config = dict(
    head_dim=64,
    norm_place='pre',
    init_std_up=0.0255,
    weight_decay=0.16,
    seq_len=1024,
    dataset='wikipedia_en',
)
MLP neurons of a small language model. Each row is named by its layer, matrix (up: input weights) and neuron, and shows model dimensions 48-303. Each number is 128 + 24 x the weight over its row's rms, rounded and kept within 0 to 255. Numbers have three digits each.
Before each neuron's rows, "fires in" lists the words (lower case) most often at its 100 highest values on Wikipedia text that the model never trained on.

fires in: "second", "later", "final", "first", "then", "third"
L13.up22:152127138113120129124115094171135120092077125143128113099086109147137143126123163123087114131096127121120143161156123137124106149102095105149097159143086117134153150071116114122108185119124131128155122095103122126086123139119129172131132128103105110103106139149091143137175160132143112141113152150154093148105144145100153121160090081149087116100144146116137082129109124156123137128106123170151144081114154125153101103136103096112137119112116118179113122161190118117122126122123107084122142125106126126120155126177126130116136125130120099104178156136163169136100101108101149083107144138105132111163110109115104148107101175125146102090148120093151159139098113080172108162139153185139081124155137106119113135125117132100097088132111165156171123067098153138102114145165150

fires in: "not", "would", "rank", "notable"
L11.up99:141107119143148149129109105150093123132136130099137103107113107094165140147118098127103121154089103138131143101174111144122084132102120136176120185108085121169100113130127121083133135102121131133193143107154142122142092138143145138139130114144128139104136108171139128153111160118104109100158126136152141101146130126163119095122136088170120130125116174117116094103118108133141118130079106149147104097089130129135142127151126118127141117102145105132090114137108118156084096123124118136139135100131161125098191085138128134064133175154124149129161109077113154140155100056156121164139093170186125132165125120146146121176105130162131128121190106117100141130161143146137102126139144144169098127157158122146112135101087120140152152114089134175127126116135089133143112140117149

fires in: "before", "then", "soon", "eventually", "later", "never"
L13.up233:150131112125124123162095130179132099131129133185138139074090111146109118134091184134082125113138163144099134108172180126120121186128142093142130144138105146192124113096115132169121121133154138158122124129138132138102090089125110126144177120135134113086080107191132102106107087111124083081111163153139105137158110152118114167101096093152125131151106133113123072154113096127110137108161110133127148142115129170095143157161124097108151141095143171101142108139108129156110123113090131100187149144139175140116113130109169153111133128144113122135160133150138132144102128094094146107107149141139130105118116135116166115106119120145124130119170119105126198132121170129131088133126127136153089155059140116135116132164093111153100082134100155135160109089147113148178118138116132

fires in: "at", "due", "near", "nearly", "nearby"
L21.up141:156076135171099140188151106148106131110139121147128117075123127094113156127154140142073111163123107127116152104161157134118079161177105135128131157081146130131129103096098127117082146174144140164127100136099097111138193104114091185130088122115157121193081133126128077153156133134129174097125113128139108144140172090137140137126131132097150100121156143145125126173123132117106110146115141175139139090157111143119140128152149174101117111120180085151108130125114126112078114123125115164108163113136155152085129125144130186147165164148111124106128123106159124118126108144087108100147121134136130163133125128142130158110148135120138116123154147136134135167131067140110079095142136134110116100144132147158154148095153102147126112144153144141118125133146110115136175159106109

fires in: "the", "capital"
L21.up1025:123120128147127116125132132163169117111143156162182150131101104168126106143128126125117104129123142146129123104102208125127143156106117108101157102130130112179152157103123074150126092131109125135103144165113140114091141120168114179121111113162145149144091108209103120139148115133097104148165183069143109169160118111152090164143105076149095109110119130120103142142135138141122093160119134092124141105127103141121133120141079144110113084117128103119115130136096142162103106181094089136136115135120127123093156111132120146098127130147112119111128113125128142133160117115129109110119113160190142132146119117124159105122121125143143151137131093113137110147123119117116146130135084136183141126121169135111161095104085137154169119109152124168136121087140091101113114129136084

fires in: "to", "king"
L19.up1154:153160102123145081101129118129157125117120099128173112139124144131117200133104159132103142070163140140121134131124130182103118125124138112133110151130099128160136154150114155148161149140123065122126114108113171153118140146095141157133157105066119133107100113119151092126131134164095110114128132176107137138151131140125129181098102117136092096131147133130111141124144155129114159119124130139142131107104120106130117078129114126134146126148144100136094119168123100131128099135126137093102128146096155127084116084150161110149077149132096150162120113120135155161159138169107102157105109111128089097142162145130153128167124118129134136097127072109154189188097094151141073131124155142127109125130116153147144094165101118126178137107134117125117147113146117122093144142101123

fires in: "to", "may", "will", "cannot"
L18.up898:117091107165131122134120150152125122083124090137198153147104112074126142135170120137096109142134079134148158126153135153112069136129140129095105123107149115133126112106107153098143152116105170131141120107112101103113175109111134139167102141132143086134120134149137113158121121133139126158125139166140154149149092103149142191115104135122103105122171158145135120101071160151086106100121129146126121083136138117108152121131087116152120121132130102114126160143126133116135114113164095111136108127087135120085149086120119146161126160164116110123147119147162099126152124102117158120108156130160098142069140118161140091150104182177139153085137145118110142129119127189115106126145150179127093170096132114122112130134119107128179150118090113129110133081111127109128106091146113

fires in: "left", "front", "edition", "right", "rights", "shooting"
L13.up144:166132080148131104162115097162123153146071141140098107122142142143078190154120118102133115102142128134126142162154175106132150146099097125193124159149122060136111126096108123167132158119178120150106111118149113116107160111125131125089117169129105097122133120137133102140143134123150093090127124129141070138113158099135145124075125150135147130085164139118130105107108124122132133120125133170148143111121146160116126074096101110100149123136124148134067103121170108103145106144115116110144159132136177135053160116146083124085152147130155110083114139118170110136124105104106145092146110135158141121171109112164152147164080153118104130126142117125151144130117131138121099140147140101159087127107117150167103137124160146113130112127132130095113177062145074127144160171163125

fires in: "at", "of", "atoms", "attend", "attached", "atom"
L18.up165:127122125123128077136131101142132136111123136155134132165145121147148131102141146153095135149112133169110139129151137170103126174106090121145143126142113138124115150131106152114149102103126130144105112088089136127155181103182104124128113135116093160137110132123137100209109125121147156155124121156106156157143137135132118130129155151112139118113121130142122075137111123123148099121103139155086151110119113120104103138144124178083139088116135151144156170138098100134119122093160153098185119156109148152136116116128143191103184146175101158131159134155130125143129104116122082133170112095093169068076122134094154121155132125140130128122109086131118132134136120122115108130125125115123098136111148101085195094075123120145171125140122165129163124116180112139134115130115110

fires in: "as", "described", "called", "opera", "metal"
L11.up1242:142126145113120118165135134128126120124117089132147110198133150090106153135136114106129160113127080117158112051152154105113097116100135117194146129101107146124143120133108174155149141107164124091112108158131116194097159100149122153177110130136173120094117088097118099164132102134127126070124136154106100135145135131088130138087105103150098160113140170131137133149098141149119106124060124080128086124125106105116135160164139136137136071123135161117108136142132071114117129128091111111170119130119126126130136134133085139141113140090139113141132137171128134081096146164152133153139138152131115112173131121132137125149082104183127130104135123091142146148097152114133134115174149129139133124114127164080145130132133103132161151131132144125111127102121087146150146126114158

fires in: "first", "only", "upload", "last", "this"
L13.up369:186111142168156112101106088114134134125082135111117153132077169114138104138125156125089106142116154132119146195157125137088103137056134152141131122143080135151092131139106109136086149138119155131112146112121130155113152095103142167118094182129118116122137110131111129111157114121122113152132105114145109103126111134127113156144161176128117176115111145109103108156145073158128149098102139147134088116102155138115106131158092108147142128113165118112092134102108123153123127152177119143137109162112146093109107124120134121129089163113095136150098117147128130106139110105170152143160135152181136139170121125112105118155082145100148124118152163128152116103117104158146157146086134127188156112168167103140127142140135170135162163088138159130144127082150110131133142132133163

fires in: "his", "its", "remained", "placed", "remaining", "attendance"
L11.up144:103138162124135113108127127200139134143113152104117113109094120097143081156156177164128104133101112162143101099159159193136141150131165102122098112142154133150127122123083141121109126120137101130139110124124167133113133079145111117074119127128150121134077066094061137137158117139087149119138136107106148089184171163146129155142147160136149095109122165135123117180136138120168087116110134139132130140100123132127118149132088100102138142113104128126155149129126095149123122113133102141136099137129086131112170145137098139077127136111106130094158128119135150097132115112176126142111133145132096091124150112151162133118102147144143103137121112143103181141121132133166142154130146078142152147102129080135124132094129148119122072122110122138144129140143129162133104140151102

fires in: "first", "last", "debut", "returned", "turned"
L11.up1190:113117126155127155154135111132147084082099146141173123069117115128089140135128126172125113138101135147160140126163163131117102132104138122163099153094136089126127129142059141083084116166163134117137114129108123170126164113123141125129131136142108140055077137156148117113152135122080115130140113148132113165120127102127158097104115106139070136119110150134127108123111117145141136112115131129135164103096127108125138129180070080151161095086182120164152141168135106150089136146133114133129151123136120116110165143152116109079172131142137135122144105118163093134106108083100105109147145160154099100182130135116163093143110120130152107101175107099127090154135139119110102130106142151127132096149155111094170142115121116133143155176099154131162134126126122110113117112080103

fires in: "area", "region", "county", "mountain", "thailand", "district"
L11.up1090:158118112146150121103138144113108161121128177138094143157136126110091149149092129160126094192076136180109135157113145194122120114142109114127119173143095146162118169151096138121124133119143113129146145109079105157119108117105141097125128149115102138120134111081131111118089128166115141092103129147127098120133117139136136170122119124092113119113131137127115138160114118126126128137145154127092158169090132137123111120104130113124108144125127167120124098155101142088161142133148120127171128200126126150108156096119077112151093121135172111101134098130119129159142110112148107146105132145110121139117153110150158079135139149139117117071111145174101174144119111197156129182136154152088102144106131109139127174097085160113117098132123145139147125108123141146111104123153106

fires in: "well", "both", "right", "himself", "rights"
L11.up148:106108134170167105123140122146115113116122128190110094133096134130099147118137085092090088129126120119125101108139122119107153130157123141125131142148078120166113129113112136143071074117140135096129179150122136141127141111122145103145150148110144104150133095166108130151127080128116114128100092092126106124099171126148151137124149113157155135119157136156104129109084111119116097124102127077147160133109136109118141132173118161108161122129130077154093134124103134140089119126157110108104164115125174109154152111093121128132104147139097122161125115154123184135120151088078115104105148156168111154112184103157120132132116182180130093137115122137128095161103149107112143135133128140125062112142141121137120204121134164156119131172143117113161162105143145154113107174116118

fires in: "with", "nearly", "official", "within"
L19.up1238:151154133108147102153145076166108154096150103169096078097117089127125113104133097117138151163134100128161159109094155094068120100103092103147113130101124103132139097099100177127110136132126094098131136136121140137147168129140130139089111115184166119097128138146119140156156102087128130140117150122129149137129101157132071126101145112137107120112152102089119146125086129152111125142100113163132162122140128153134072164100092133130119094164124189145125134151083112154187092119122120133115169215154162116082146108135145144079141134138113148132108125146132142138108171168109135116118159151147116128116123127120107148118089147158118163093099115117162138143097139091138131125082137140119110141147131135123123111125039148131158117141125139113125114143122090172117125138103126

fires in: "public", "of", "publications", "to", "medicine", "publication"
L11.up1154:100086108089115107120134129152142122128129099131149110137108125149136151106128172070122166124118136146136133103105161099089095161111129071162066168153107099138117143095145128169142142141153109103108117138163122119129140088117104179155177128118135060117144130171116115125100110136133103136104150103129153149180140134142132137114108075141116135113122134120130126134125131204113126169178151124129156123117111082124105140083075097145106107131155146080139113130116105102139107135104118120125138132096148124124113130130177145088127104126062170128131117124140123111164138129112120116141162111116138112151153108152146078146128110150131124155135107082143138157160126080132156100114128084136122156141128114076159119152137101104165145121118134173137143119153170114154140130090106

fires in: "began", "did", "while", "to", "finished"
L11.up1103:140075139150128142118090136110111115121134141117111085098104101124118109119130157141102162147105160158133099131178143151135119135123136153107109142153096122144117156078159114125087106131157119166111137126146114134141148094074160101092177123127128147106159122133120127123154136144114119109145146128161118148136187095145076150134125133110115114071136128126145113133163120123160176139112142148096152129126098131179173105130085146084186155080161079150117171106137111154139086138117120109114166155152164135044122112158142146106135129139107152139141136117130160106150095117147100121085164107122099119133136126123108111163125124105137112112157107145163135180111123147141096133104149130145075125135116135169169128168099160125120114163153172128123136127141099106097125130091101

fires in: "of", "all", "its", "taipei"
L19.up191:140135117127104135143116087151135139134092154177125142156145109162109165128160125079110083144164115142123128096160086141102123155079149112131112104129155117111104102089132141108107140124164067128109098119118146162141140100110112116128102125148135106075141122130106156123161143125087121117123160122126134107122163128125100134105150116170145093115157139132126129165130097165101126145133134145137147095145132133130144142124140113137153059114152143137115116135122104107135121164151081121189116149083123147100159123176133126119114102067107110117097128098133138130152120151109092115173163161104130118127168169127125055153037139133111156138113130115130159161100074149151090130144173137142135145087135155074116125138148129094138160108154127118136126112139129133135161161127192

fires in: "with", "for", "without", "within"
L19.up1169:128145103132176115133161090111107151116127076149150103112115116132138103113118112116145162109088156089124144114127122116052172125124119122104132133116071121128130121125120150125132103117140124175104133112112143126117152091128104151109127180157158115116117095137075140139139161164124140118114139125112113178112106111154120182128098131127144102133139124148117135148126104139136128086121151141150121121103147146124089124161135125116115158167162105160109185150161108188107120111177127142138140126092125105125147131149156143105134136141114117112103107132163136130113084153165138146132182116125126111107141160084135127120079157188104161146122131138153137161124127127162150139122122144147164116143095092143118130164127104101162127141153109169101127138136165124130172137129114

fires in: "18", "17", "19", "20", "22"
L11.up1221:141162125105117153099137116153141108149117158091157163085140145131112172167119134116112089142152153149115158151110143177134134141116122106125126139137165104134098112095134109151113151102129114124143130132124128125129114138137160125135118098111157137122143101107120141135134085142045142085143137087100132152136104104101138107107127148102088157118145118108104109114155141118059130121144157122114158171098133170097100097133142083136146097172104166126110163148113118139136146200129092119131124150089098128111160140123078124122113169112121090114131135116134142151153073099096162149085138121127159115162140125123168122147093084135107150112158136086099141143119128156214157142172116130137150142131102132128144101129080145169131150111122112101114130123126117135141155117129054

fires in: "at", "of", "don"
L18.up692:121112121133115083153144108146157115132132109164113135126152095091142177128109121059109118131116109097130149127118132122138090106081113122148145118086131058110141175091119134123142149123153118156115118124120157108125216140169106125148147094130139093173114094165122094120132115129121147090097152119129102111216149096132119154114126164154113156099166132140122098166097094128143115119094111138124143101128079127108117123126095150110126146134127141189076128118125078127141128112126123120123096122134149162123128121147151144089079144111128131132166129144176158127124111125106130149121106111094088128114111140141119129156132127103135163143152124145143131146135116099118095140158136110115143104119105175139151077153137164121146126123174151189108148147134146103121119146145126

fires in: "not", "this", "t", "you", "each"
L19.up128:132129147115161113147150151092167121121096120116141123166115128091100145137104142062128106156126108139153129136152109166125128105098149106118109177126175089120121116121156111118107143101164125132120113105120105127147161105143120157149140117144118074115122119104132101127112123119130109171106131102151141166147137061115152084140130121111099136136120144137106110112131155148119136134178107181125104138117107107126099127127069108119180183127120129123127088126113139136143126130146090116096152105091188159121185136106146145145138167097123178120113129101126141157154126129127089148127142139124114129132141120120119125139092121105158107112137153142090164116132167131117155127115156131155074183077101101140144177129133137114143112135177141128105148079147149145124118140105137

fires in: "at", "attempts", "attempt", "attend"
L21.up43:115154108143135113134110112178141133140130150138128108141162118129128099145098123084142186113152117178123120099108141127068125139108160133131111143148139115145090098060125154131155091130128121154119125094111123106165134096136077167115153096158117106116135074102135113154099143127084116139146153125138105115191117125172108103091096141150124127125138134117111094130173085099090139108154135138129110147172112184140095127139112159095143156075153077150133147166092134117116125115136122149159146145121112123140116131107170151092129145164094101137128120063170096135131147119127166129144124157106158090151128157108158123144131115115128140103154106127117138138122115073101106107116140121118118116108148128094083115118152121158165144191121143120159154128154102146153138114106160

fires in: "by", "middle", "player", "of", "middlesex", "celtic"
L18.up478:140098109095128131164117104111160083137125135183130050165099151095124114112150160153115129112115127142062135086109140133124094131114151088139125140135144122074117125085126173119081131100151123169143139119116102132138153122116116137118100129120131132121076136131127108119169157117152162135190139138137108177128097142150122124144153050120108104135129134136107120124114148140121113140087096136092145125131088157132132092117097144149152121129109110141072157145092108166135085119123108130105146109089134149099149115146127138115112165156145124082123137146115132108153081140145123077104134094152125126143094100128137128149085119167110140082136137144186105143148131138157097104159151135113120124146138111145126121137149176121150096145146155171112139100140142168151147166133157

fires in: "is", "not", "one", "no", "have"
L18.up1069:131119146159146100163110114120090146051073142143170138125103127112133117126072123121067081167133159153124127160177129127141130117063138138166135168112108128136141149139117099171082146100145126110145119098158141171091137119139129135117112140127146142081088179098136155154148143107116145104122097127116067109131142112148130125102159162128122121117144119122101129125116134121137143109141128160129127099142154125114137104124147131145166123111130128163089128104111172128124137094090097145152131124095151085134131153151097112148118146139162135140103102153126057136113150083120138120139111175122121113101123124068143094155127125152138145096171094113118134127118128122077123126169116135117107153146161140098089142124101100172136140138112125155116120124108111161108123122117146

fires in: "sports", "sport", "music", "footballer", "football", "motorsports"
L10.up708:112095134103161122144134135128101095117103114158181089164076142108142144147140117113162106115076105151113143104125149162133116139149138108106120153146144117107100118117105153129104111109123136084146103144118109164091169135108104135176103141083152119120082107107151124145109152107115135140092130099111099141153157118118146138147106131129088089121153129154125133154169131155143097137153156124123120068183052115135122150087131134109094123130112186132089124127114131099153079165157136170099131148114105120104106172118105140119110100116144154123109118163112103156193163139085156114137156156171123111110151135124159144150110171136095178135159129114180129122126108123087134111134142102172151101129118127106182151172133091132130095121143154154100141141164154116133115134106114

fires in: "of", "campaign", "chicago", "coast", "euro", "1"
L18.up356:123095143115127119108148097140142108126150116136137067123131165113153106129137118144089146158136119119108135116119171142126119068135120116146101160128094144145093127087084107167069111128112106138131121082153160174121111149143143109118127108128139098115141143108141086120159103150098109100149149100153179102138124133110111136097127115164103152121122113115102120159112162103107134143060141098136111128114156115087133115116107138111203093088127099164120146122106089145156131138103125093165098132081154118137111114121138150121096132147111153127146132137170140100130164145162103105113071114146110121098115117124152099113113147094180130105131143149148122141137133106117127115090173088127104141120192174082138148132167129134157154142117148131144105140133168154134121180101167